config = dict(
    hidden_size=640,
    decay_shape='pow',
    final_lr_fraction=0.0,
    doc_mask=True,
)
MLP neurons of a small language model. Each row is named by its layer, matrix (up: input weights; down: output weights) and neuron, and shows model dimensions 192-383. Each number is 128 + 32 x the weight over its row's rms, rounded and kept within 0 to 255. Numbers have three digits each.
After each neuron's rows, "fires on" lists the tokens most often at its 100 highest values on Wikipedia text that the model never trained on.

L5.up1670:128166142115092106128096117126114092115148139134108130120135150138124121121092134153173143112166122185169105148170092177089110153194125133185148130109129135092114156170103176089157098098151127141109174108115140161102143113135155113165162117101100103114194153127130126108134108119113145102108157127124117087169149091099126088150203113140153140112156116153133091188096116090152098123110120112117148107068153172078106155093166107101119171140138128114137133112204130137182091119152087119151220101102142158135139138056133113172141142093192133099088135176061160144102170086157196157
L5.down1670:076153151047197066116129134125110121075086157146128109119103169124107135154126225132051107147146126115145119137154137106119129133135111051102075087139133097170134115100147123136142081089191101117126095092106120108102124167094120118122079090080214097108119139140150139107113146131054177090152087129111116154159091124157112129147140146124136099149147083119125103097173162152166134171115177105134083091118119156163112152130173057126110160072132192133122109083105118118149152151133150133126138115153122161106109185151160143121161192082114127106107143136198158149143102131151076180
fires on: " with", " |", "ing", "ing,"

L5.up1967:150107118066118119123119082124114131161212109165129092155114134144109129099129100132122113114121136125185151085198108155156148188149152088117118063152125127102142118104104130134168103092114109140121154137132164129132123138176156074127169127090130099097175123134106139191116113155148142089107169170051100043119102117117114078193187143135126160138160177131137153154115132089107149140148121135133171110085171186159170128142068056115141127120123112124070174123139124110141177174150168070121141089133144125156115143105144072152098126151090162116153115143135145125137072046111060145
L5.down1967:123133158202157146100103103130099128151069134095171140158112124171162098144164170095117129089095172042075106135138069161149098081162155182115143137184080127160080113110156150183083087099109159139110164106139149158202107147052148072119127134164125196214077144095136139121082199137117154160107118127138186122106121167101179052175139111122123144184103123153118092102107115150075143145167141143116116163157138079080100111106169234120189118130137144118046140125097149170116126133120127172064143196156132111126115127161180096140088134149163139125116118145148133173048073172100176106
fires on: " of", " to", "ing"

L5.up989:087104128118158131086193119124164116155196139166088145090119155119108100153160108136154096102108100155127161093157147119135159186162144086108168154168132136041110158127138162094086068111097119146163137140150143143116180145179113089140130115115121162065178070088178121132090092137108130164142159131122114142139066152160157135153201103109108132115139171127131121157156156117092199126141160149150125099067119169031122083113178065139162172093128142094137130141161148133166145150174126087136219084113162102109154190105189090122144123171053216163135096110117137135126103138106121134
L5.down989:138105076137122093100133139109129127164111142149128119153124126150122115138118107138145180133099090147079123150191120114091152109131084115083176165124145155095114133077072142158088070200118186112152097114152150138149135103139121115120065105107095146096124110115163164145101063157197130062147058135149095118102124147126124175137178129159151148137110170124091153142185126088131164094115183156126103062098142130130143065173166164111178189175136124129133123112118081092126115123132199045122157191126131140128135128123159135140121060158148216105155088118143113167132132111086100111
fires on: " the", " The", " their", " from", " of", " New"

L5.up1453:146083141126120156132134137135098104169117075086158150160169191037141128111131095106163148125117132086135085163185103153167173121180167095168051101199147158057145145117114170127129135121132121166066121088083121112078111096159133060125129100092148100098124122133185139147122119141135127156157129141164126101077129111156119130131126059167104140062125157116100171110077095182144125104097122088151175154114150136095097135080154109119149184100129128018124177119150141187145069160167095165102154108031163110123138165059147149149125131087078139114139151132161157092109127079127158156
L5.down1453:141058158128087103118076081151192114089098159111105181133129128084096173133187114109149112067148176038131086111119130086143141134085154057130106146124193117132178146166140164153122148100192120138120145101158131084149087116131121086144149150137078107146119118108154110161128120142130062129152160135140165044150125147199102089077153134174170097118125135189131174090158129141132188113068127174154143097110201164139076104153062141077165119126125157134158106152042129149077181179099118126127168082155119130111120149147118115162144132108158116120125097131106110124121139120163142121
fires on: " |", "-", " ", " the"

L5.up253:146134181134061050123175101118129109158116149177097092133114157093042085113143143165101102084164078133158117152112132113186099166146122100184138070177089149092156115193163149132155104121082183174112181172140124175090149187163099115148177094084115087107079098094156139120130109132097101173114186174085176146095086109097145104161128101151148146094144163105066114138160131118181147101167065109155125143142087137113168147123214110116160157105127098143117098156069127103132160112121076150172092117102132117180097165085178154150131119108143138126122099119106118097089117119093106139
L5.down253:154147124098085097110109090120131119120133153164133129149169114140113174090121155110216190144114102092177150156164140121138189196120106082140106187145127124149139102130071170171132113151103157136114145107113136110101017114131148163121106145119167148103100111102166147052057120137113108133138103174113114169159119103137053078042116186114077141112169087157177122092072138177080053137157080110134170113151124134123106105161169099095095169080094133150165126186112115129135153093125132122134170093164128131146119116148186169138125137131182142124134141127155131053116116127099111161
fires on: " a", " |", " an", " was", " were"

L5.up1547:139161105094094140153155102137072136145117145114140159158098143115073101095121133127151121082121148110095114079161137181149125128116109106145063129082132121089132136150122142117122077119163175097159151117135148155143174145143111136146171043129140095117112106165118146126092101125150171142157100101122049154106051106166128132155186097066126040152125142154168121130103145133096125133092103145125170120064146137101113147121100145112176152165108167138111107101122106126085190142092149145111056122100121117086159126087175104135142139154155167112142118116058128108161098168171184104
L5.down1547:125117113151106152138148152107113155167116169112128174174173125101089042125089124102115146129141105142083161125108118105173117148122123143090087052183154159137149106109191127126094157062145100136147181109121089232097148093170113090096102059061111096197083086102168140103138126141131117121101144107172163144139109139111133119103167122135125174136055103145127174062161126111160149146237118137150107112160116090165120073134111141116131129167121088088081113151168119132127135157113098123173226138149099123099129142138101086092137164120158102109174095047123144146093180166127109154
fires on: " of", ";"

L5.up1658:076088149148136111092187129162070073181172101129148110119128108140183067142149168135094072056140109170147160106122126126157147123107118071125119140118089114051145165151102128111149080044121132133141099104132140086128075140169172147087122143104143080149148170092137150088160116115116158193221143098087185149112044117162192103159126128142111128123088138141158088124129133122134171046129128118132174146089049080108139054155173123114146130125082108122171158159137114139117161118120122143142153086143111109144123227155194099172114101103090148122061154134141078122142033151136127148
L5.down1658:116132149132091133139107123178155107130084129117099118128150167156159119172137184162162128096152194137134086139172140120121106107164107093142127148146047149160197120153089096150192175132094093143104112150127138174122151070168089128136085158165178071155115071095098133102117111140105078090110172115159206110096113096125128175180103096214130181102177036150158133161162080127148106157156180172159107115149099173154101080146131106128122177134089153077086101145094106133169161091087081148093123145139180138112146099109147184142063196122155128086093156094097139154105167132149141119
fires on: "°", "′", "″N", " mi"

L5.up592:126103174096050134130191143080127118140130103098130110138083125086102122109089094134118127065122109132107198093141094131187095197161126134120107065190166121102068151183155163093133109114188117134171147163143122083143071187136149085120156108170137138142154120086100132097138138115055183097202116130096170138135141170124140150122150170143130153104192088108049167116084147100121159114136120113178088110178135097135155126142141093171167129122093099193099173151162105165166120150128171103146125138151127121117149057161133081132158121073139110115095191094137125123055139138067105097
L5.down592:125085116187126140130152091073165148143124117119178150073082140171128172154115129091156160122091084140082153197123133172094115159136133100120133188193143097201056094129111097177155151143139159095085132113147094121123134159113118028121146095161101088161134085170095090161162100128055146077103098202114150071131165118080079120152101130185149085097135144138054131093135127110136132064105120164147119141138137200184146145129097090139108118096112150150159146125192144124097116086151147075142077126093132123148117094145121142106171122131124110097148144151143131128091109103182101144
fires on: " born", " (born", "-", " November", "=", " by"

L5.up73:160097156121143105088101108087096174153172163126175100105154142112127038116129110113145118088117069108145162153138144099133107127127114083154090115163112130152129131134131147127169094088129115185193120095087138128154102176137111159106183103082154100135150172135112185095161157137052079152134158111131115146143062096076122127155139141081150108132181153072115113048155123073126168119140177127181136126114121149131141115144157148120129167117127139123119124191139127114121154158103089140101109169099151132165071153109216176107131052137135159129116103167079101112089133141078138190
L5.down73:099172140124067178163141149122104067106122129123174111136125124133134101162110107127110122114139100134111156168084191165100092130201128149181182070098126197127111165154194129100126151141146128085140166109128108123135090147119192093130095130171165081115116072162129142093059141112146131127160082140149104101084178172096191143170175177136161213119120143119070122116130155164110151146117145127117140166144146182089128122097167113124063067146120151177132143139086137130168088056072143176116059105146079133107131127118177119139166091141130168099092159114115096104139158146160212188
fires on: "\n", "ov", "-"

L5.up949:159104170094102077162113126155172086156109104092141145082138155083175075100073171106121156084127189159157083150130150138162168174203117138169157090158103154095101124124117172088142149099138173163047178137148108193136168139175191111115162123146177076117146158164179131142152179146143072092116132144129104107074138093151106123164170085150133104122156167103102099132116104126164169079073120099110175124147145159126136139087164055159160211163131167094135114095152115130237083143181115114084119126098150095189121152113125067132058139115124174112085072112104136104151116106097143166
L5.down949:138154097103138076102138082127196162105103115131055125093171120126136147145143174123055102112201137107138155155127123101159152095140121141107071135157100091155129135114090176127123144123125117108089130055121082180163086132082165114149093136135130126083160114138146123087059104147119086154145104118148120115137131085134069109165126134117110077157190119161152086134198139168114125115118114139141122123199163187143130104101058057156123149137093126173188071131114108081207090135149126103173097003117140136121135119162161150162088128091116141141112105119168183126099101105118102158
fires on: " |", " "

L5.up1932:130083129097128103100082120108129157182168122115110129160135153112107099107107120127131112100084166116129088090106138155189143126111111136168139138141138151079113101142197136111174122081136117144090158177060104188097096206172110102110167067085142096140113102135101180134099138118115127148165172141104129106151096120126139084149144106154151127084166195099103150117185130138134158164160137120160168110103111135094190132084190124106133175114122113120137123106079101122163176175143133057119125106120122163103103099136112059129135107112085144176078072113145111133097109077135101153
L5.down1932:111125102140107103162142148168101134082152137141123105054159167140110160180119210131147238117141103110146135153161116137134148156111104123090106079117149162118125099098067119100116132117103115124212069128127112104133200180150129069113083167119148138127171128117091133119147127114177143167137156160182102158115140120152088139113160185138050101136123149096105090157150140181139151131094145125083057121157059065155135084172125141125136176166128118108183094142123149094079099155141142120126139140158090134151120117116205137167151156080186122135164151142128078142136082134090130133
fires on: "\n", " ", "=", ":"

L5.up2332:143097160128097160162151116160067053119094139193169135143155181164095081100118218153077103096108159182093150132110098126146108103155139119178189099090123118132138136079139135149157146203115123136093170122130091178110141093146197112128139117156160132160093111080114106148102181131087153126122119105110064125112163118148175088137140103104120122082156127145121099085149126169147099101101100131138109120089086151149118108077172114136103111128124122139132117128154137108188144149158109144118049120130138129153159113137099086179084113153114085130132153089197128089133095094100142136
L5.down2332:129152129123119121117102154153153117080038174157095079144169150075118108116098145142143108137092110087146126185138148135146093132105103110093126095107156129089175178146123100078158124158123113141139185115170105148095132186157149113110166101126135174140102083168055058123088102112164104113144118108090071068031122144091149180150145158083178112049195167153134173192116121129133106044134132171110150138103110165095120098150122119098112186127107082158211114183068110104150165100112127147173169130061119120113147171077176115165082080103165120162131126131127133167136155120094126142
fires on: " |", ":", " =", ";", "s==="

L5.up1177:172145146103105104111168108181094127185076133133172122118112117125168085109102139137121113077186127115132099153157155132126169110163182147174067106159097114130127130150153115086157159137123189104106159105151122147171135158186101120146122096130155060109116125095137142158098138163088082111155114151064100112086153093098154080082116094174151098129136139114113144133126133130181135087171117102141163053146155135114012106157155127167129164149068145045134151122199122134203163132136119121180104125075128096118133151124090152132094109124137094123152057097075159048116152164153118122
L5.down1177:152114136089132137157126137117088132111089118226083158100148126151115113166144096127129189148149105083105129145135150131155196096087109110130096160120167083073126085153146186155123128137100069101110108094118182137082137121070122139120066140195125110149086178134175183070111114121133134085099157154154135100137110119123129158049135170115153101108170178145156110094148128115188127172141089157123104127134153130107125169136157111108102127118104147114133133115137109135047104118096150174151139140134077137092114107175129141177080134155166161122118100135138102144123149084071096097
fires on: " |"

L5.up1936:122165098152118095110137087151070050154111068111197128177175213155068120130127176147118125154139155182122138106183126153149131148166131116142109127068153123086162143158135154103159045134113065148167174106124164144122182174171118125155204049140155081158119156172143146111129114136142126171144141096176104146127029159104171153102124115107156111155117164132166128127136117138121157144155100102113161115031131165164164099155143102076150185125151166146118088146157127145134210112188097141101048127119120096160134154121150087116071129113096127086077108102077118106109134104136182132
L5.down1936:139065156128082119177132084055078126163132122111142102182118102070159122093164144075146171061074105105079145121163129154118094094135111092098141127171171130106150108181133162163127230091142116116141131113152113125141117135120114122080129092151081123171115103063090136154205173137123082143136081103162157076163035120105214107141118141086115196172150116135084130155173138110152134152205144153152108086111121125121122163123153166148097150086135127058124146107143134134091096130078092137147202138122123099149099149136139151094149102108072159142144103114140080090077126106157114133
fires on: " and", " of", " |", ";", "/", ":"

L5.up1430:192124135151173134119147144141139146201125105118201124093124113126091092136150132153118094128118135099145129146112116155137102169189115120143168134162098160130098136156142137086108128132130109144125171110115146153085142104224117139097157114085067127198148131164160174109157176120131105109139111172138157182133065112079140085161131123169167155114153126086122111170129131076144159092174079046172163129130161160104133171097154134081142174135085117097107136107130126176161152154175113121127091142071170130130103138117091091122060082084136147065162123149105102069086150115102174135
L5.down1430:137153145099182140082079100115179111183047180126098159057163125124183131159149128144145137138119141120116101174101102092189100072093094095130173104089127150159102153131175162116100086188166113160130095107161129136097120107119091128141155130181075092228104095121122136069165120128082076092138100081123155136119160147112095233134141138117152116163128096056100147040132124130131117067146154130101123160120129068119090102142120103084167140118132143129149157053128117202138146229168117140121121155108168136090097091139052161176143159157197141145173114131127109155154083148124149087
fires on: " |", "\n", ";", ")"

L5.up2293:182083149137137087127140157039104116160176108116179131146119182101112152089100080142199096121101126098172150139140125140133133167146127098111139106187143112097163145086150165125206103124151134177138079167082162050105071156198074096144154105101101134090179131172067169092131116121089196137153130114134169160151089141129175164097086137138153140145161162121134141103147140140114182128164117116184108135081156139142153157142182093124154182135125115165163152165078123111141151161112066175086133101155139120149075108141126170108133091079109159165099119108115164050060164105108163141
L5.down2293:182151138090136183126149116104151167138173125071162165080108170113113139123108054118125153122074151060072163131177176165123134103121143119164135132146184151156096148109164128111135135043148152217143112158129153125157080126112123139116144107095077137071152133150120161152128139098122148093105163143123098139096137050171062114164112095138146112126100072031087148099107105132116174130149098118113087149145180085143181147093195122050107125144103164179104167127122129059153115094152104149097151176179081138120110091134088139127155156108155117132095129124094181099064154132123121147
fires on: "\n", "-", " -"

L5.up2075:189148137122078110116160124130129155124134151077105095137140074097098147127118108204191114096156108123114215171086092153177099143144105130159169112159152199142126103116168138126126070145121144127107122108112080105074098186150112113125133139105103108051171100141106183140196128131090171123163149112129144139127136107146155161156137078164136121139179152055087113120122115141123168113166126114211103131089173137109105136092168122103132147071107158167127149133075104115109135151127099172111127109092158133103059052128120139088124118118121126099089143089189139108096149124064174133
L5.down2075:149160097135127124109156115065112114137093146089126176136152130135112078150114151174139155120132118102166152211169130095162113165099130051081114101105122195124139076083092191109127139143101088148079114150126129144065092094147148186061110165160153134092066128107090116104126123119141135128137139179098142138155176072164103113106112083142146186158139173072121185123085068113116119136160069128115151158160134148107108123149194125102073143155127168097145119166125125087128166123133139148122120104102080154158118120115097195099147171126138159135177205145085138138205148132132058155
fires on: "\n", " German", " Japanese", " English"

L5.up741:158141107080118117156128116135115113205123075158144090125100161130124116144105185144107114105117167143138133115102113170135083154175137084136039010168105144070141106120131109091172078165074176157103178155136139132124153110182153132122143079085103070102123157127095102174076116174122103164159090059098102108156136128148116125120111132072184103116134134159133099153121150146128129150144119130140136152058151153160143077101126119141160106129144139125093154096183132133154145114133156136059058082116075133103118056117211152165078140113104149120105057074126135132128128097146066136
L5.down741:126068144109079147113171183127113122118172128087152113145169155135147095091125086151109140168104120138091078111117074190168099071132142187063099172120135084124179087110149126093116131104198110185154129157139113108150185144131159094087160138125108106136179086132133161110166118144125135092091181123162096130161058136066102122158079135132127167112137118122141119099136104124133090114129127146168076104148147147141100122099137154081113167175135100108093152141140194121128135160142139116117213187163099127145132125160115119105084169130147109122154146100116125152121123114117109089
fires on: " for", " of", " (L", " in", " not", " to"

L5.up698:162081177100125143094142125115143143172100062146157158091111125095160111097072176126134123069111157126138167160123092109176110154130163099148160119141157111105109160127159127100150110091148106163162192123095124108118112116127159076106186179142086149134150128110141119177131137128162144148178102140129125126167077108139133145161125129143071118103161140141104196117075096113125116133171114138163164172101126133134116106134113068109117186156113111152092197137170087087156165154129085101135081083091141127158113128114153025107115082076090120141107106189153100109070163151119129112
L5.down698:110178124141182202205132126048175130106137096128174176068157120069113152133124132107130174141136130136115133125107101180108128130124138117188127108136086106165105132102121093157124098112147142169080104112168167121153061140104060140123176121140119156133092114139156076163195160101088192132083162133165119083153130111032183166056117165145120140171132144177127137150086113087156080134137083131138133116139148182164108116105131145167058139160162165131095182184178134145138124129085146135149127121134115168177089155135202137141106193129159128114144125119126136122106112180193147166
fires on: "-", "-1"

L5.up51:135167126079068137119106115114134113143127077118119115140140099130155108117107134145158087086183127158136195167166122136137116113156142105104078115093097190149082134135095186111155117159203138136157148118138090166162134111116096107110175095133115149073154111191092145112126150138102134107205124144137154093095153159109119170167171123133174120183160127091095124126103152123121139137113117128140169147113134124140146085165178117127143128175158158137180088150152053161124148112211125208128062148170152107080097109115148123165157085151133142170084142199103097157104115121086167131
L5.down51:194103138067122112105149169127146128122110127117139126092154163125134108132202206099091170069102148100142168095112131104054128118116111072105154240107117167147150061155145148121121106129094148161144097122084129056082123078150131133152134108152215138152142186098195125132166096150121100164126139141130120131074141113115134137100124136150133219090185054165153117145132114158128074108128156110189120138121114147120123124113186097126084217151167068050118089137117162127146120169047158175053110094107131162145092178121127056139183114159108133085146113157148125113105113124149089088
fires on: ",", " and", ";", " |", ".,"

L5.up2273:083099157174131047104119143103150113142110130077144126134142166173105149153114131181116149130118103159125128098143137153196112201136111103160099150147155175084174183160119153096192055125156129143104191153125157182151145190201139089153214074105129117042206115165129175171084121145109154143073102090147070141108125105129126185107127079113188107181209170110113134135160142115180127146143099068147156107144133183068143169087175080138132116109112116113122110130110156156163166084145127145127128104127132120133137132041188164142109119124120132049115151154077188110116151138123127175
L5.down2273:136154126059092114091145121085117132122136120110113180116083121082096151212108116128133163134132072169109182037170131094134119144111081096111124086090161082095162117127100117117155116172082056145127133175124167153147120124111157127126132101106126176130179130147097219102129111113138129115135136103141157204145160162174134180119089172049180116147116153137147122109184178181138203122107198177091195176111156150187101147159154071115125107121128137176117163054142111124107110121093126129109094111132070112124135099078192129110153118070094108132102186130141096121128133135119050143
fires on: "ing,", ",", "ed,", ":", ";"

L5.up1187:110113127082148116143092123143119150156152115070140130200082101081118065130107080146111105089135121102154142081136126166144074135153174086168128092193092124082127148171120139108129080116062138188145198118117209122190139153124178110102120130123139125137152086108147143143131104148168166106109155102156114151108085103103126114165180110121110086137160162127152118125079142100083189104131139146118179119086149145161148085103132086147156176079147145151143117127119082141131149159126144090126170075116149117115083155092166118123107131133150145122133142150115163138080095097143127124
L5.down1187:121125078093096162157066119113114136056096094129174080125071109143116139124171156158165102109064070117178101121163142031132109151114130132180116128129098180094077139132111153122133116155095091140103133075135067181184133181101173127088082123174167106113162131106070120115103121135138128092101155185150139133119152118081142138136145136131145085121131101091095143166133144150116091062025104141136162137132118193173165156029152125061175112174174115158107041200121088157152149160117164093112116114051098129136128086165160147129109127130178113129099127177153173135112133099105111136
fires on: " to", " by", " from", " just", " and"

L5.up311:135159180148116107088144137133053140245122183096121118194126108144101143131224166115138147124166126129146142095128072145114140120184123130181094074147104158043182140126113120213112173052104101173052155034114160142135137152159125090148147092121091124170129112131090129088064089148092162187131117182139073139103132136125159191160108058109186133121130149143146146098136150196120146104108137116139223107090091188078117106123162121172160189106120138072118103106114125149178104143129154105142181154045129079109141127145135152161122111076086145130140127140098139112123129100172082157
L5.down311:099131193085140075089144083203116070086170129145129147160114108087166097099151100176109153107138100115102140112095146113138125078044075070155124191148157102119135141126175169161189147137148103138129144084128109140124143096084094089120118148145142093148097075080117083141130169147095065151164205128143118117132135109150170132067100138106138125090106068091143130117119116143166102139130073137153123150152152135149140134184080187134112190143139098149108120136114119135073162156082113167111230172070113128142116129164122129171132115135136144093158090133112095088115129142128119132
fires on: " |"

L5.up2538:128118124119074081117154164129107103108129149113120114103097129106132167099111093130135116073139141102127230156123189134196123141117146121155103099115193133111145113223107142082185104126119119117141136159087064124177121130103099169195107086105193166006153167124140070094103132121168124087159133133119180110112143151143123134208203126126178146168134122125136146107117128083096110122035046160145115184122148113094154077165111110098137166108133118131137127124093088133136142100205179164054120124144167151168127109137167111154151131136159106082088120123095073157136177087129110145
L5.down2538:147154130127122129068102098079078140175122137101111124150172112095131134151129133129127182096154043143149184096101057129080140169131120125117074124153126173116150103148087137066167178153187201199114136096165185152121152129144113105112158182162127119138145205144159187088118152129100162106137103166158093090187146141127113122102154172131129115145122120115178154120167143158169104111107153192120111149153105197103140115097139113119153124107109103107162126165126089096049107159134140120130094162115164145137129074169155158150164104105108139110120100173119159108097142118132080131
fires on: " and", ",", " 2003", " former", " then", "\n"

L5.up1396:167150119207082199146219105097057108125176166120111190158166136072094075113132102143182159102131100083141217083130102148129119146138122082142154146149130089110142169143140153128145090059098114150092145136149116060153087162137142087093155088068085140094121160183122137096079116155121140122106145127122166095123142104119151094153137129133131140096103114100115136201077158117074183134168137124133119119100156086075113138105127062120122144091141109157172154178128148131141137132152119141051189077144173139128121126085145114161152143110162125108088136077096069113110142116137176130
L5.down1396:140143143158145095122160157157202193092073135182152099144077196141103158099082141056145121147187094144174128093116123084151083102084083145110140136126107144107161141141153126095125182160182117158080187127146103131080118102112154071114074119104089148086120191141108142083125126130100116079150114178179138178125089098117141125065099149164180100101110122107091176132143111151160169178127104145101163161140099155171158149154144117093163132072082099166182114101050127077060113122114137136126093159127117143174130095160148114119114133061201098116126100207119124127093110139170137171
fires on: " and", " |", " with", " the", " to", " "

L5.up1788:120084171114113081106122118172110136161144155152133165148184144143063110132116118128139124055185172131120084145075115191182149154181124129180109085127116096086112150103212113223171139182098160140158163097134110169112117144141147106138136055120077145073095115103192144153096066128111134132124136131100095079065148062138208146178174099090107078158118185119171127146120150100101134093108145101131133142101111134137091113120142130117159195090103112106135099156110139121145168159129158201172097126125157127109087119081150101143133123102104146114146123091123121064098161115097181139
L5.down1788:121129129147130143128116113144119111138119113157146172153108149073159141136106192113203121089138138133148123120116151153173131099149114109142103123115099147120074109166177098155102141190141070107090180090151148123139122128125119140152189165178141144092181150114035198113169120144141101131121075136103121115102145139197115173112118126137114103131146163167167104130090164074052147097125114133142042111162115138160151100150099156127119190146090123144134077160096155108098124156132181097137120060101128132123100142116170135133102125150163160192181127126187121065149099117110175142
fires on: " |", "|", ":", "\n"

L5.up87:159113126080095086135108134108115163142112119136131142084172145060088101108126174100130117106143075104123170155132161142148107127164134122208159111079119220104117126105148178143161171073113121165158136128052114112125139137192153152102142100126156104052167065146189162132107178113100096122131228111149108099149098052106151134216142123107165130111181160103089121120120095099128145119177065139141128149145148184144141126155180141116104202188112159146054141102104161129173153144125141169087067107143126120156120102137184125118076134106109104086141136109164098120058088142095125158
L5.down87:082157136106100199098123100150175131124153160124144112105118113093160096117121137107147112127090153036136121183085118156129178086150202159105109078115121112115097130111152089178080149108152122113171120134182143121128121117104123193165103109112129131104165108139090140108107162110135087108164097134143041176098171112132189109138054127154143151058123119126173091148112159125088118135116119152136140091123154088155098175119172116114102126127160097108128145169166201107139087194203153146110152136125097065104128147198138082213107138158099121113150157134150123110091236169080132148
fires on: "-"

L5.up2105:136112148056076090105113125174160153126150155149131145127144161157136108119135122129145108103137128152174190150151123145099074123135088103151078124167093112100092130124123140148161133136142158129121191112140138127119197127106209138078155053111143099088117205125108119134088118150124151092117135176143093084161165062160145116115124150140112124186089120121163116142165139136188109076114052103101196142092088169162119165123151075110112134132123207121165111125142077082146105122160163123094107140144116132147128085104158124170110134076135115083086108152195148097109103077123112123
L5.down2105:117109084084117108155135091106146149126074084082130152121076121115115124077111168093131209162056169150073138091066078152146133130134149098135135117130174149209087087134113163104103105136088145109098080204127130090139102073120086082114110093185129149156178107142161130155145201142138139133147085081137170138133092102058149156156142122132155149102090191159164151117081114123085152112151134174138170158103093128110187128139136205134107128126147093104115082152106159105112083104124102146078141136135127117123118168094168137141120200126162123130152103128080130141127179129132124143
fires on: " at", " from", " have", " with", " of", " to"

L5.up2002:120082151180083160174131087087133115167114143131163137152155143079086067119104134183128063061127181100112093172090069166123092184180137128133101091110113172106134170106156157179117121126165123172118163128115158137121111198139094100096146129075115124150129135083115131195173136117154165095158170100144168095134128156106149083132115101135101125087178124080088208119078114109125126081135091131189101141084125174121151099132135121124162153174070052122104167141098093178151186167127153147091103082115132138141094130106129091144169114104135121082123093134161104107109136080125073146
L5.down2002:152117129178096107156137078124147110072102091116169165144102208131151127113135179103138165172149171154147121166191142101118090142138134110155109180148182087108150108151101127132104148122108170174140116064047130178105093073126144089100117161138108178125102095093037115068104143125113105122082063081128076159149139152095105124124074205153103107126147167137116098107124154134145145141102160140122140098115063125166145169091089121096088136088190128118120086150142185151150159188144148096168152159143113142122119161164141153142103088142171137093070154140102158190103130074158146084
fires on: " |", "\n", " 1", "-", " ("

L5.up2466:095106160093124091086084142089055149121141088163159092167114127151104093136097158155070078125109129145111103152114058103149133148176115109129116123137223171087139172085114159157159088173128103175144196156112118124112112121176128074137173082125161087095124125116135178141099087110123184138133167068162182103132043155169170127154128140163161123134160157062117151094116136115119149097113106122182182127063165117128149147088171101093168124091105105138119216109059148159135128160156076173112101124110174164155134122162109123101142087071060146111088124165159099075099174116135171121
L5.down2466:086112131039131094089058114122119074160112149136136158137183100096139164141097095132111149068185138127158105130172051125096132164080190144159059084078149193123074093156105153167079146082098114067141163084082125165112091166140149117146120105137155093116130184072115201090139118114134118173110136165149178130176037107169124111069181152164147093110093149086147189122111123189159140138118138107137106147155141144125150101132140130157125114121146116133089098148167121148112124116108159136149105102180127134114125106159134119119108078107156099109099162160183185122118122121123099140
fires on: "\n", " record"

L5.up2260:149105149137135049082120098157131118129176136080152163148123101118142143130177177119125097130159131105167163159110078170159065155160105107138133135140144193092161161127134172112151097113112108151129186093098149112103130140143111088093165096099144117172151140121116140106184114134132174137143137123125157123134045156119166149185122128166167150157153155076078123118143138118118171130192079112135133161091176203125126145116109093100114153083123165141121112110106079126125122134145137163070134110099127134045112159167141121113117132081124152118131137181111099082034120104091114187
L5.down2260:136097099124155127100090100113171107144129147132173140122123042171131152140071142107157121071097148098148127141117164115121116114083105139098098129108134115120154083096111120141104087135134144139160129152100150123099108105091155160125175126128191165121149131139115169114075063079141159167184182137132130131151116139091146139106163134122188098119067165137135158101140122128137045148142115141107136157129153081179120133188141078113123145115147113177127133123106136114116111120101084155169079144138183142138092161137115108130141230173137111108127130115077143132121165136114076132
fires on: " |", "\n", " (3", " 0", "4)"

L5.up1904:125159096066135102111118129165138124157177105145143140122124130132091122121091161189176123078146157171139185104122087194102122188180170117168111116083149163083169163138114147153164099139112139126136171099138134133116168129195078106120134076136123115108140110117110144145093114129139139099155162157109077118092145093104101115161200094123124076133184156115159109168127105146130151128076142138132106099105103174143094090150152119095183160205127152149148133125143151119140170158170171110111070191106127121126146131123146119182138139142045194122132150086138152109083153094138150095
L5.down1904:150146153141114146145170172136070134155103038075179156212157174148158156155066085115098134167136123061143120132070150125186123128108102117139121137231133097108097097151141109144115167078085078115124097144111111143158166089112112110174098145103139107175105122166102130142131143101157101143141179166196114137175158159167112096113137075166088163168118101101067080108135132118086152129187174119111101144123134096069085113135143087130108131152165122124113125146065144117107147148130148096149162146168142138106126067117125145138136155084160145120206155088102117160104119126072195109
fires on: "'s", "'", " Un", "er's"